config.toml
d_mlp = 384
vocab_size = 2048
parallel_block = false
init_std_o = 0.00597
schedule = "wsd"
decay_fraction = 0.885
decay_shape = "linear"
final_lr_fraction = 0.05
doc_mask = true
train_tokens = 256200000
MLP neurons of a small language model. Each row is named by its layer, matrix (down: output weights) and neuron, and shows model dimensions 0-191. Each number is 128 + 32 x the weight over its row's rms, rounded and kept within 0 to 255. Numbers have three digits each. A neuron's up and down rows have the sign that makes its largest values positive.
After each neuron's rows, "fires before" lists the tokens most often just after its 100 highest values on Wikipedia text that the model never trained on.

L13.down226:075146000122093206148169096130160150126186136156151174145156087164111082155141122162105157196131110150105167175111164120115102163136116122200152160120119111111137127172144124132138138106128119142145104114147145108106117170107137091099101142153086133132143139126109150093085086178109087102114171117160121139139094114092130128123164140164158126139109118076060112137048105106162116157101089140125166116138108151131135184111155073151117106123145100125090108148126099071151145175126136123121109082129057145113149081107135132121123163081235123166178158147118097063166193143152131109
fires before: "\n", " ", " 0", " 1"

L12.down189:105114178132147209065148152148111140143118098120176168105111133179085113128172131186116141058111112122076103048162114092135154134132141121116178106089107134108126158136165162109109146112148177124109087141110104107126162111155142105112170101163142102145200203114068090107124088138173098163186154073118174109149164143056124161141175133108119141114105118083161191140110097088093099182152024127152124120180140128159055130161130141090126145103066140099179118114150126126175093108158123123168157149147141113094092106110138103113105140074121132155138097167115128071120155144082156165
fires before: "s", "ph", "n"

L2.down244:132114073195176181104114151108102087134162120153115131154103126125127135128209131093138112129138091120140154189125171103127091123122075118070158152131108169164129190163117113086120135142140193144146128120144099129094121096163102140104111146170069131142095141129124116135108133095146138103127111087166182122098163114115147137107115149143104099178134102101103105158137134145140108102113079124063058159073099143174135153129177115087108152101109105125129150202083107206104181103147160133075149131169106150146083154129207186112150109052227130215108120145139089131194105141131115079
fires before: "\n", " |", " f", " 1", "%", " "

L6.down332:139159154134105078046138143064125135105216088157159158161146072160080165121106158077152108144126078089087116115124105131122122089086083146120091162096085153172164090088135151083127127114114152147133169178152110135096188177078102124168103157150120195087124116153178130088109081155115150126141157176131119136127120157119107114116160135074127162110135135073106140152064103125118118155152143186029114181114146072138176122169126139107141113129132141094104084146137127166166155161139151175139145111142147124123148089140184094207098101127146132142142114081088202140101128062110136165
fires before: "\n", " ", " 2"

L6.down300:140091158117189169116123154103188122094114113137147153178128098120095111151070137143100165123139156128102155154131061099129113098140148082113070146076058117088145087108101099136138182125188098121097116168108092168092098175072148140165143159133140152129106114137188140137100113148140115168120112184106133206063052123192168154154127106076128156077132046159145101086167152105117085093120104154148146198120108150089132139127158141160126161124162184155061130085148158170148194151126108114115130142140104135124146146149155156158137167110125114102148127054108056104081115158101144142
fires before: "\n", "ot", "th", "---|---|---|---|", "x", "od"

L3.down224:168109054100179157117098138140149058182195148128097164094108136150186118113123126128084079141122153107152141137138166140156128107170112109114126120134116112166137138137131140152141139118140075128103166134137108174120154095135124179132114078098128129116139176161180101133114135080170151082179149142161115106101106094112120113056054142147061120152120083099069128181111220128157116107147092154118117151063185125139187190123158151148083126097132202119133160148140150138091109088114138129156156126103027102176120169079145165131154059071102118077120104087109157123116173119106131147
fires before: "\n", " The", " In", " This"

L4.down185:107173042141133147136089188137150107139147143132124172134131180118101117114131143184138152084165166103119120106119160087114117109152139180116102156092121079188129092147156108172136168119119167187108074075090081071158069120163149092102101135146166189174079119111141140141152148095084087160164115135148153141118181147150119107114143113140119152136111104157137152099107122121095144155141147140091076117099079149131130111063084160155146139146118120142167117107159165066107123078111122125077055067138159183185133157131106144143100121012157129157184134169195142096119108121095179088
fires before: "t", " the", "e", "est", "d", " "

L9.down190:159084096114133147126108132152124158140167073112083177113106115082144121118202137116114182156167146104180065104178110098164181194129156168204113113116095156129124149107128151138127097102098145130167166111118095154160082165081152123115050102151132162124141115107137137130082090142157115118122197156082147096107130087131154153103170112168105119124149133134153135123129159130140122094098132155168114027044129137125126147105147115147116149090146130138130186073101211100130081142137142159105123123115112149135125125131095158134090146000153157115185193124101095095124096108090159120
fires before: ",", " |", ".", ":"

L10.down252:095121068150151207206180108130170183148150161130175087088160124089101092078095141153110155151122087148117078148150084099149124115140126139158103110143144153141114146067167116093158113127135097059158139140148136087136157105145132149155124168089142081106060129133177127092112146145138132091118121101095181194109123148090150176131104145154138153131100163109140068092141148093196206099173141088168155076057113149118107100145171156078086096142091113147095151128138182108097091083145115129078157124146139103144189115080097145129152147093099214097128151095118139110121151115157181132
fires before: ",", "\n", "s", " ("

L12.down353:091110166159129166117084071083158154132116042150123161138150107135074118125128171134145048133120103115049105119152139092153134149103127149079098128081142138148171167112103149168079185109139105154118112117076148156171163151174117084123094150124075125133159094106144152126107137193153124116114103091134108109091119087150118126131106103106161126122132130140096140148119139109103162122199171189092157124205163137099123095115192101122154113175114106153087108086071116162161135132174086102144133184166158092087186099185151144139138125056204179126085193161091119092097139120157138163
fires before: " by", " as", " to", " in", ".", " from"

L4.down323:116139126135106128140149095167124147108054111103159146174146035132109072140098117121165146162113134138056127175162178175156117150142176116107166108128109115152086108167141163146128124120106124113135149111176057040055129137139131135149150116165172124139105127119152149116094147082124145122142181139139168137153131147130175122072116178120122122082121041138185119194151132150119100139080112108131102100225136064096145128055175104117149116128115163144113132172124111110148136152181107058102152140114144056115141139068128099166088094126148155140185092124138153151137101148136062174
fires before: "ve", "tor", "d", "or", "vi", "unt"

L6.down331:131126107101179146131130087108151075172130218128098145139131093166152129149160094099121119155110183110171200124130117192109137110079148164167125108168130174141134097112128096106103134129075106118128112138094112052111129116169133136114174124145100156158149162136098157104119115144128133168173105149124124131126127120114152101095081115102132129183149126075080177095065218185124132113087119194128116152057134110097131152101136100119069089129099144108146129155159146138139134090180125119102107121085106199173132135185109095128152127000121137130137127109129104133125117149175108194
fires before: "\n", "==", ",", "The", "===", "A"

L9.down261:133115111108039128089123078149170113157128135137118171111144106122172165056156140124127089112133160174126173135104150059139123176133096169098123165166112119114156041155098118101110137171135124135119124096212112166199150106088112180099177137160115091133091154104135097135107050150120148118072076142129148154147185122166177111154125121091111151170169106104119172056111122141159105114117106151141118107176125110190113136121113183162163173081104163115123160109141151107116160130077155141164141098102167093112119136065067042143102150092108170096134081111154131124125158182124109156
fires before: " |", ".", "\n"

L7.down92:162136176140127093151134147135160172100062158100144121126147183097158184117173120144125163112115151083174140132120198070137158087146170142167082104138084167182125147201112132096146111098089130168086153142141144116145080144181113135153116086132118093158116116189132123117125152135125157070097084130127124149137103175160135168112165127095111117122105186137155070132131178059125123099141158117121135115122152132149104151129181159111115085091117098122136149120110117131099094146098176093154094104109137076114152093162090174109102087000133128194074072134081143185138121129104126113
fires before: "\n", "re"

L12.down336:133118132129101215122123177214099116055130128114193167095068101141143136118137082100105161097181138092168139107150126163073142141145155152089113131033094162133112146111034170091151103116183121121171115133101173140119133152111152127144130187077154182146128151110127127105134156126090100118067156119180129136153220115106103141128152055105126131122131123161166174127102104089150157141145138138149140094104116157135069118071089095137110075174116062091204120116092095131104124145107163129139111160153130150139128088155164092147137166131097102117128169126097154157103172116160140091
fires before: " |", "il", " 2", "-", "b", "te"

L9.down68:140140102116141172081111137108160155101176138078113096145146126133135082135113098103120144096159144135119093147112167128155140159053158173092148080132087154079110088159129129119119132109138130088112158159127197119123137115144101126133049118125217164159141132098133187130092113108112136158113139128101137114118049176093088147095134094117082149146085181154114134110142148114118096153093145202070137148118089193122143119129139134123122138118173189110146118205103152115100122056119160124152165153098121117193174109220143216151113108019123125142101122091089145174120139158156119095
fires before: ",", ".", " the", " 19"

L6.down179:113168116126134136093131146103112100156145119185063069114150081177112144119144156119105098137164120148090153070097092112093162157151142108161123111115132189145119075131147117081115085109142087110152185122105136139137137209117153106132132095160115218118120141141120175110148114116074066085106184149159168149138142146113110104119117105102113116183089130155130118123096056097109095158093100206098145145089165097123104114126125178192132134137094170141126121114142152064140145172160139169100140114093151118152166119182107130176154160026159147164140109067160176052129117112124144208
fires before: "\n", " ", " 2", " 4"

L3.down268:093141228119134092111182105094108109182108118128082078093105146125113159133189182160071184191118129110094148098138127157145192175098156133107094116126163149147145135110114102120124089137131141084152105154098148117185132139102132194126094142111077141143118183147104093138143173141085142120197126118196138159172123137119086087164123160124144138120121197121131145151098162136159132108132106148128127095084084123113102175098131089069114145094096145132070173073169127077103091119114056101116148129056105143118230091178141088112128139190117116122110123129130141136109049111125119137
fires before: " |", " American"

L2.down24:161176143125098102148102163202116127090138110112161183141147070135154115119152175137187143147143096177096115128119106140161101090142168120119156083091146092114072112133182133142182177098165078137105136094145101109123086134121124085128151156147189168112116118125190186089144153071149149179125108139123094142111165172125162133108112083126131139068133093132162110175090139148123033101089106139141108144131120062101168198135147110117134171119113133132133128138120102133154122147159157091042151140159096066113130077076103084157101103050150162139118137142067125126073124191132104198
fires before: "ve", "unt", "tor", "d", "vi", "on"

L3.down38:114134170121134091173120118155135137091183078188109123110155042116101137076057084187150126158162171081176128091129166131184112174097114061155114120111137108180094130141123097165094140201154129134117194091122175101108132099112080077094119130138169138156102121087150108169071118100104095097157126158144159131116130102153116138114127084108124164143113138157116125082103147081132083128101105163129162167153112124120122098160072119154173108080120118155087111172120115112176112126114153121128212097093154129131114113124107129176141171027152160175112091111175134160162107119150186196
fires before: "\n", "P"

L10.down77:094079076106116113072171201150150138182137128079139082072098133153149141117092143139100201104147149145173130119091108129141131113148062140117105094129118159179198138140170074132118122114071081077106181195136135157079141118091132093141144095077069185161151173085136092132094151096134102059145071126141121141137154115146088106163128172127127107144114108153081151104198141111160127204129143153125076131107113142104126155143148138159096177179106110122148134131189153104136117161118051153142121137128156163101163124060137172083179150130160124180093112157102098149164103104107117121
fires before: " |", "'", " ", " G"

L9.down244:098113107136145075152133144114113111121100126131129132146122125091149124149149136145116112216138052137087094139111150110113131120164140119094163166149107115118132108150131161141112141100128140126156187115106135163137127093136107123136111147082124113108118096115063110124134079104117120122150142092135135137144153081124117140162171140128109166125143127103149104156136062118099149160153130132129144156205121124109139153120129099152132109163131108149168115131120162173152144127132139143077125110171190135108130125065117129093113134255118128138104134086109103146123108083105146109
fires before: "\n", "-"

L7.down213:097149158071134163144101090139136072154090128123091141115134134121170121127121080121096095149111119119125108154114131112130152119131127141160157138112112170114161141118142117127161152147176098148148141080120244163191152138143144071148150142152122205067176148095128120141127142098144103115169123129134084111179142165147088094104151109107155155121170134136163165136155129115127068116167137122044108158128113137109135096104170089100180146154164142071104140136146142120168075128084124133126088096076154140115128136107105149136149113000152091178203084072111123125113117153098104111
fires before: "==", "===", "A", "|", "ain"

L4.down287:197183121173176178136121136072119094075109115146046130102085159167128115133109142190125086111109116161185148115119149120123140173166087096151055136131070123176111109102096165126133127135166137169117151099131148122163108140181144184166083106096083147169195181135149098116152171101079183159131148112132143128144107146129200112104118090111144124147136116138170080150186108103157156149126096172102123121183095118110118143095075054110125126106130142149126134128114148161104155159074073062089111181197154138110087110115125127086121134049134149118122132094123149155129114062077156109
fires before: "b", "ex", "-", "th", "li"

L7.down243:123148146143151198122125124130130150135101118151134088099161151131177172129131093115111140060145131117136157152133124089107120103118152148148102124129102134111142096141108116139120128122162137113148135115132123105083147124131108148167151105142095117118131135110128075114132147109115147143166117143140126160109096123135137135115114150142142109138160111150146130113122133143129135117147120117129141139059162128134113124099151136111159124087157159128119129129155116112139125127146159134131113121112127109129112148136130122138111137000187143148120142128101133124154114142120114134
fires before: "\n"

L6.down314:093107130147161150130149107112161131120111133110105145188147133149125079086135184066096150131152064144079083144099038158140183109079085166213147109179136122142101112093066121159091072136137165106134223189150127150184196181125105211150192083117108178148091114108118092159118116142121103120109071154138138127174142140116127119151139114097100183126087151101139087185127082148149104151115128180134111073135136074119139108103118121167123102117137141132100132097131177154145140153156096125163150145109146131147092116153124117070144111024122152116110153137115129140168110100118140098
fires before: " ", "-", " S", " P"

L13.down208:126184113117132091143123122060117146124126157129125132136188159121122144122069103109156104110108164106119087106175089132114093115138150120094081124115107119089112077105122189117139144091163183179123140153140117111132134115154071160131161124137115166049066152077072091166077144132136131126154109045115143139089131131134199161148102103089181085205086145165150169181137054130115110127116180110110130145173171121138163115083139152119065126095124095141097116094131130193158090137157198116191142123122152136110077114119164146075178147160152147141080127199093106149117171159107173094
fires before: "s", "d", "f", "st", "c"

L6.down284:177152156166082134057139100085066151131142106115162155194112116086123130078174130076109138171136118108137123165153139149091148130117129118144129060187142182167114157142066125094118125122090111128123166146173148158117143104113120115201123105126175125163176176099169108126163170180124161157122121127120123124105168134155110139173122093131118108051177078120128111103133117118114139135129120115179127097131106074064167117135145141122139120113121156101155198135133119095110132027116157152161137145079113111125073136109147149060082080002087157135126171171142192117130087153130120136
fires before: "\n", " is", "American"

L13.down2:075100053143124064175152146129130138137081138152113178107066164124143149152088172100095159144159135162177067102096120146138109150150152105173159113160198129174142123160113091111140106098092149213078154087085074133084125078143156146137135151167159150114102176114124146083123134151136114093175102155136149118104085093122102115116157186137176170090133111066146108139173106140115108139133131097157094063068126139087099122110161139158121103154149143151127124172176157080109138121134069186102122102084058131128119131136124077118147121152134125149220076122166175134083089100072123154
fires before: "t", "ed", "e", "s", "d", "p"

L12.down374:130129138175144072113177176109158125110156139118125136152174111145191125098113084123161178144088139177111113171050124188131116195159163099097181117062161071125100134099098088165107126182160178148086149074091123095149123158174193118152109116131173153133132130150141069145123102127126092103153156149073087117117154139091114193095123061104127126082154162154101143165140144089187110084131088108121067107130115136088115133118094113095143157156128172121132067123066171097194153159121077169140153099116110144108122085139063131137110081184130085117150159130124128136159176107159100153
fires before: "s", "d", "it", "ach"

L6.down383:119181144114146142135082163148141140109049170107130093128163127131128123089110055165104097122153139161089161154063114124129158112124198179067137142162131155133106125119126155123118159186149142127177112163112135170091135145144151113053147166145144116124116147078134166104154120098193132181078159114170139113161075164100136133053147118156175116182182109089100128079100082146159102163152129103127159163103117132129196143125037171153073109184105109141139141157141111099094095098139113124064139087111130120119143115164152111139171101067086137101091052111191172107116095168116144141
fires before: "==", "The", "S", "an", "lu", "ing"

L13.down217:111102154126203104163145190128113118096124184184088135144153095172131119130151127131112120120028135117145118111134078122173096148152111123082056118004129163118105113079134085104117138062090133150182120065073127110145125137135139087154078114073159109167115133171095144092091114148143124180133088138124175101124122201164151159131050125130139113151107133089163138141149130134169088120154155132175101128147163141169083111099100126174140184087139162100138093161066161161126109132170114090160231101109110113128157101146172116133124137114122159134107143115129128145176160138131132112
fires before: "s", "d", "p", "te"

L2.down252:129082117115105116215053095111103154090163115128108124100137116129122104077178180152101158178092132114117127139096113183134125081116149120101123077184097146120125156153133153163147142133138195164083136101111130080105171069203162119113120123158127123139065072087150158140147123082124134120092138146120072125097068201069153091146107197146167178112189112115032138109170159161142165190146073104108122121109133134128121134184112178084124139107140104107146147149101141069109156119156159117162148113118142164148166083120121196150108109087128116125108209120133148154125119091131122132
fires before: " of", "s", " since"

L10.down3:113144073124111140143113143114180122173110049083150145132148092161155157051116105118206136125103106128110164069074129105130199122166128148125144204091122152111105103108091145154152171100168127099178119087164123120056125171158121108179195151112101103118141121141138135125133099143167150130142146081137117121112091122133164149125135131113148095157131132108167147075114068115110117120119139155132138090072091102129167133166130123099138184242149147113147131068117164112100126172131101156161098168206097186117103101081140138151108123060104134131112128136025173170113139140093140095
fires before: " |", "'", ",", "3", "2", "5"

L12.down75:136147167091150106127114075086097102158111114146160143133106083198135128118154134092155151110098182133114137120100095083158114127161113091122159130116149103147100132116188099081171159138150135119115120157138160092070065105188143119078138153149144180069112122117094138158105117088143156097128119095136109166107127145146104154183144154115150146119160157133051137072088151126125170170081096148077089133134163129087095166120194158159095201203177179134082121140124193117121056159123120181072122104136107088100116144087112150117127143072113073156143075162148142183073080171113145171
fires before: " to", " that", " the", "ly", " "

L9.down242:126138048137110217143131129133169090184156125137095129132124135161157131102106150140136153116145153141126073106116139128114134145136144085155154127117053101093187160158128138081088082170156106144059132103176106133144139120107173089133148120083117131150145154108170077121121090149126143144091129165178168105140068098150078113099063070099143074098132107146159181157171128102111127105147095198112120100127195120141141181109165099066102150151121088132135153135165178076179158091134164089141115129149113118173158172082191133130126117082128098101142175140116140053115196103124109052
fires before: "ro", "al", "co", "com", "qui", "ade"

L6.down363:126193178115082147100076080120105146173116151127099131118169109118144093145135060179141105083128103143105157114104165131153162174128188126161122114123080131114098112112140062105127126139182132133159141157127146140130162175135082014090134123207118140124078159127113133113106138159138091120140170164130087162120061181135151129067129161135156130173100193191129122111139115074142083150145144134071141113082103132146132088138125145148112129104115147129098158123127114077116111095123179137185116089085144105129139102157168125136134133001127152132151074139145143119077135182193101177
fires before: "==", "In", "The", "H", "A"

L13.down309:134131121136132153116136088094148101100152099125176151175151087131117093128125079112114210093133111140180070121117136079141148117104131156116102094135118138167119126104068138059141147153191138116181099174116131161137148128163132098165119163114129122121132098114141171140119122136150092113094174114127152163102097101140145141123103147119194126108119150163042193154078122140081093098075086177129130136144186158137163120102130110158157107175119133102113103078155138068168155130110133109148178123255060101132127107145152091132159143000102157146126144152121093124103142185114129146
fires before: ",", ".", " and", " in", " ", " of"

L3.down306:161182180222098141137150080151150084145135081146122153084138139108148119088177060116151156202104166076073162164079147129139140115040189139148123140127133089142111195145141139162144112163147152160144073108084106072151135154097102053139113171142113108100095118147138093083064096096127145099159109150113143158114153073128167124175175103182108144104118090121137130099107125110086157124112104200076151166129176122119147196187110103146119080145137137133119117148128118138136115128141172092130130159151155153124109126146123093147096077115162181179129078092173127128116092096123089165
fires before: "\n", ",", "D", "gra"

L6.down350:185106116166116184065061110065086171173111150184120108081122128130115125135124122159052124113111150083125145162147165104134124116142126123148115101120091153147139087090076106086134112172156095110148135123095139147102192200118124131141152102144163122116110141098120134132119156146073118087149137155118136123105183145127099153043105127090125100144086134186098100124074159160129162117088165149133130167092117133106125139159140169130073167146150194130162167147178135104057113112189133166131140141111110109150130140099111152135136138000126131155100095114173184106130162147081123153
fires before: "\n", " The", " He", " It", " In"

L6.down325:153155131170124124150171163067157159114151117137122136139094076097129087141163203105123166075132120086147116134080097117149081119132033133134133171113113155167083088077167103088140136073078095135101172119160121150145095147137106123176134129123077139157095115191131138182103171126159092181160124166172194115146118164112131135081158142113125144200185128132140136083085074142080151152098088141077131158112126042132147109112149125177112179101130167155115097130077100144072202097149104091144136138130127116117120145145218130092131130164169150127134076100125139159109112100073121126
fires before: "\n", " ", "n", " not", "ur", "th"

L4.down286:052102025118122120074106173128148164106161108169139139124134103126116141110102155180150089185157134143092140115112132114149107140205112148171174165136163115143122091096080200148122126158088096115089145156117101110149117155124110030140119166100175089124136076072182127152137151159113160127139141106120185143113202138096132207132103139160105155142116092129165090132095182150068158150128176134064109089153169145104139102125100122079165102169134138160142119082135072157177123119100098123117091103118080121183135131097101111182086160062073130153152140155144133098124126130149136107
fires before: "\n", "s", "e", "ment", "in"

L9.down273:159103151153177162136103144160113166151157099134128127118129167109101121097126125051188143095140131127156118154158148069130100093142103143167111095152136048157139134156142085076156148102090111100178127133091105108160107164104153164130077156060112192128092151080158086084074133119102160154165135116160085126131118120137120137120085120136129165175124115105208143062131131116156085076122097113143131142070095143070180164096104070135171150098117079109137147155105097077171136142165114096198106148193111154170169121157172111081121140097164088102196187127114163126131102149202124130
fires before: "ro", "co", "ad", "qui", "com", "ade"

L13.down151:124178110164106138137123162159196158103108096196138166105175144075178111117132114100110128131165092161164118149038137195135123083135134172182132122142097122136129115086144144075124129110089129150076143094130093137168145126156130118130119149107126139081123117095105118135106098127143179144122195156128119118221138123142100161087147113131060186104117142130108140175181182115140115097150134146153117172146164133137110145099105097110090115166168097141045143098141123135169095080124146159183103115107124095114108128067141141117163082058038122115112097086138127189123232108120117072
fires before: "ed", "ment", "ion", "ing", "il", "ive"

L4.down122:145102055168114131084032100120151115125194102103109143076111097137161094110134123130113099128114141074119142114151215146191083108138114145169116145141127176135162113101125105135185092158113098127118165157114119133122111174122100104122147055082168107148159136122109169139118169065126060146099130160154153102177047164114080127058116109149105142204112084133069149117118076118143169140110139144160103170073133139100153163170122163166115137174121194133143105127156145146077133057125156158134134122109115144163111143114129134111139144074169118098164093126131121124143142192132117222
fires before: "\n", " The", " In", " E"

L9.down179:123096105147098149152057133125128143125113135152095160165102127138138117173147101161164119168129177098141146074102076131110139078109149173105156146143140141079122126109152171093165175167162116160057085196115151130108117115098145161127170119159150149152093143070135125109178155103135136076121107118147137121168144152076124137137162129141111118147143131117106173100155095100122112089124054068128109069189155155137124120080081188121062180138141157174091133151108145024131128095108119108168160112149163121107102198127175062180132049061138130123161137147171083174106126116091176113
fires before: "s", ".", "ed"

L6.down289:155128110048122167064083108138127156099149118151095160141165075119113175191077069130078084131122123096126094097086148133178184130111163109189122148171116168149154118161122154122136135136133118171196106157045119153135143143157143113146084126105159143132096144131121204133146129132207090109072138126105149097159098166134100160083095105163149111103133135114125179082149122088114121048156096129144151074142094136146110089130150116071121112118128135135164168095117129159123112103135116072148129139188144086097127193142146131116113114027154131180177093172108210124117109139131171137
fires before: "==", "In", "H", "A", "The", "==="

L9.down370:146114095142155087132173109096139124090112110149145151153085116117164132165149090136108123186110106121120102132145129151127074168126108112111144190115115150132133134112125129091103124124101092173133146112086124149134124099085130160137144127165135129136135124156101154134119082159113129182139156124127112132119136157090075097124157114110163153128115151125095119135122133139121117095147096151131140110124139163125125119127130114152159121148165171165122151161100139109118102126063072138103096153137075147121159123146147107131145107255081101150116114081155132122154094090093140170
fires before: "\n", "-"

L7.down288:108147173131152037158153145164126130156134138154152098149185049166188096108112190113108156169101130123164111114180143143207160142129143126146154080121172140108124118125070150147124088160112092123157095060120105180114131137123137139135165124091068130131146093091146140165177167172079120106101130152126107098074069127104086113120127112103155203150136059178047121098130144212117161140142085148131090140133155099111144073124160165099159119091081062140143173154112180150120166188128126151143109090109085098094110085122129126103102157110171134112126088117093151156093126136084125150
fires before: "n", "c", "ice", "a", "sh", "an"

L9.down199:105115141074125052147152138113148134136087103114128104143139154141194121126167172135122133225113114134145092141102110095149110073149124137087129154179115138119153093144110147117122090078067133120121128159122113127112083138091160141128123129146135135100143080150115134097126141138169127119147107124135126097108104159129107142129171136178130163142133095086136117187120158136161134140152152116134108059179126129126110112135144114135107117137113153175124163129115133147128161157157038100119095137139094124076121147098127082131140097255137119153140146121122124104168146089107122125
fires before: "\n", "-"

L4.down40:126166148199167123103059185146117126101142146115104165133071117133113173120127111142118078149086136111177103048143141159154088137131124092142109140136071142164131077102130215137181096106156120124137121104114164155138119112229166169178143135108112111129161171128166140101131171131082216170123116098132152088162174128105169111136125102098087132070110119112178090169166122077101136132178149138109103110152132078145120160096089062155124137084128118121147123105127128171123104090117077032104138173138137093090142121119169125131140145026144154138131164152094154141095106096147155137
fires before: "b", "ex", "-", "th", "li"

L10.down227:157108184138169116147120128107111156158058050070167133130108092100179188101132155159151131126118090156132150132124123141078133133153141181200128134153118155153133122140145136141120105131146170137163083137148151144111119152112109118129140073054075180107109150102115137095171132096191183097138193136076158115115122077066099090090161126164187150153175129110085174060136182144144130057143107136103130156074151106150133139113191136121126109110138177174130147132070152107107130117092130069112091119152140175137100097124133179156085124097121042139096143150103108119192082142108124067
fires before: ".", " |", ",", " "

L4.down268:141160160163144108106145107172124148064105212107170092134129159176136141078135150085205113112139140115127162151124114087140092191127124101094131120158148150119130105143110107149155185174122090130100209180104126113101143085154127056122157093146106116138159135149145091116118176088173091108162157139114162098103170102132109110119140136127098176139097071102112085167139094142154077089117126171099103139111159105129108123110109150152109161139114151083120120104094140103138140161087137121165168157159106156142138102084149128157114124000110202117116140066115133136159054147100098181
fires before: "\n", " =", " +", "-", ")"

L6.down93:114142146069128112085102107095166075230137129159132119129135131137145139145133081114130123139149086151123098140110165161166153113133127172180168131179152099115128116141073136093142108147092108128094130120123079069112133084130124132135090144176112089110145146159127138187096161111089076120150129131081171128133141125130095132125162108127100130143138149150125097074132139183178056107097075111221131131152127175147151110104145106173129141079140185152143136143151126196033110132135076080071113172126087108146142159194127115144165116039152091173093125144141137145132194075201115084
fires before: "al", "and", "us", "on", "it", "ard"

L9.down284:139170163095173136144135121126218219117178088092142156110128170173136133091094091096044107127101113135144101075113091145149119097094099107113109096150173191123164086136118171184094120150093087112135117149118148139158175122184132151082080078131162098116166078107148166104142163135112139079136158094135121191115128138113075084196157117062153112111080104150119083124179138161128082148168169125109131142079151142097161136117187153171136140186117129112120107145112158079148174154112064094100145104086170087097118140131107124141115118058190143162149144135094111151112111139160134151
fires before: "a", "ar", "n", "il", "b"

L4.down169:160159149129136185136120186094158175157128135078067122045153132110124067085099116129110156066125081112100138111137127084154079160100102201121079107122162131126122181140183133115071115124135144169123170137099066094133146103150138169157114107137170133169108125108152146096130140178078162127165139137128102183121138131107184092157151100105141144152175117103099115193106101108063121204063105099115139108116117162083125152144123111073152166076153104145151139172134168176141103183091169074129133112109157074176117096161131134091195144089157086155105108119123149095157167123075093138
fires before: "n", "ber", "fe", "mit", "ke", "e"

L12.down321:129126138149156120114112114181164173140118138110200187119113149108141116167057149147119125152161110098134178155076136146093112040158148140106130099135103183155082089115166106103144123105089110184114120126124051193162085104154149126124157116165120118092132167157122098098081145121124139115171131150125103150186131068101137113104121102122019076137111144151119070144119127146145152098153118129120109176076060120142105140143123123115134136169078101099105120114214113143136147175141151203094112136167092127144145085161120151118096136124169117125167061126240094158141187109117134123
fires before: "ed", "al", "ing", "ment", "o"

L2.down7:171157000151177144095128091134103077124140128148177109094117146125133124119151128115131121162094090086156187124159141186080143107111130124165097117137101128121134092138116084169182124150094108180110117135134153062174092073139132166147142170195095080150117158078146167109124119116105135139093164156160085135063148117143144192168144143115129158172105136157173133157131105132167125121108166115184113165144193111096128163090156064114125132103120138136130113068091072112119134129121125140109167108140104114132099108096169106139120146029168135132130116128116047134133172161131097128
fires before: "-", "\n", " "

L6.down102:143198151109165066135146103155166135143123136102178105165167073146101069100122115098116088135125173166104124115135156130121131135148124145128158106141153122164091158172129155137119131166113073087107172130159084128143130078201141149131139112152155111102120167142067168122063137130126139145137138175107182108163123139146106144122102118087119092193081173170134132048145112139176128104052131152160140137140167183101172128132163106138093092079095180136146098097200189136124084081116099109116078210115144090142137120098131120134144099103134096058065071116075076093152150096184118122
fires before: "al", "and", "it", "us", "on", "ard"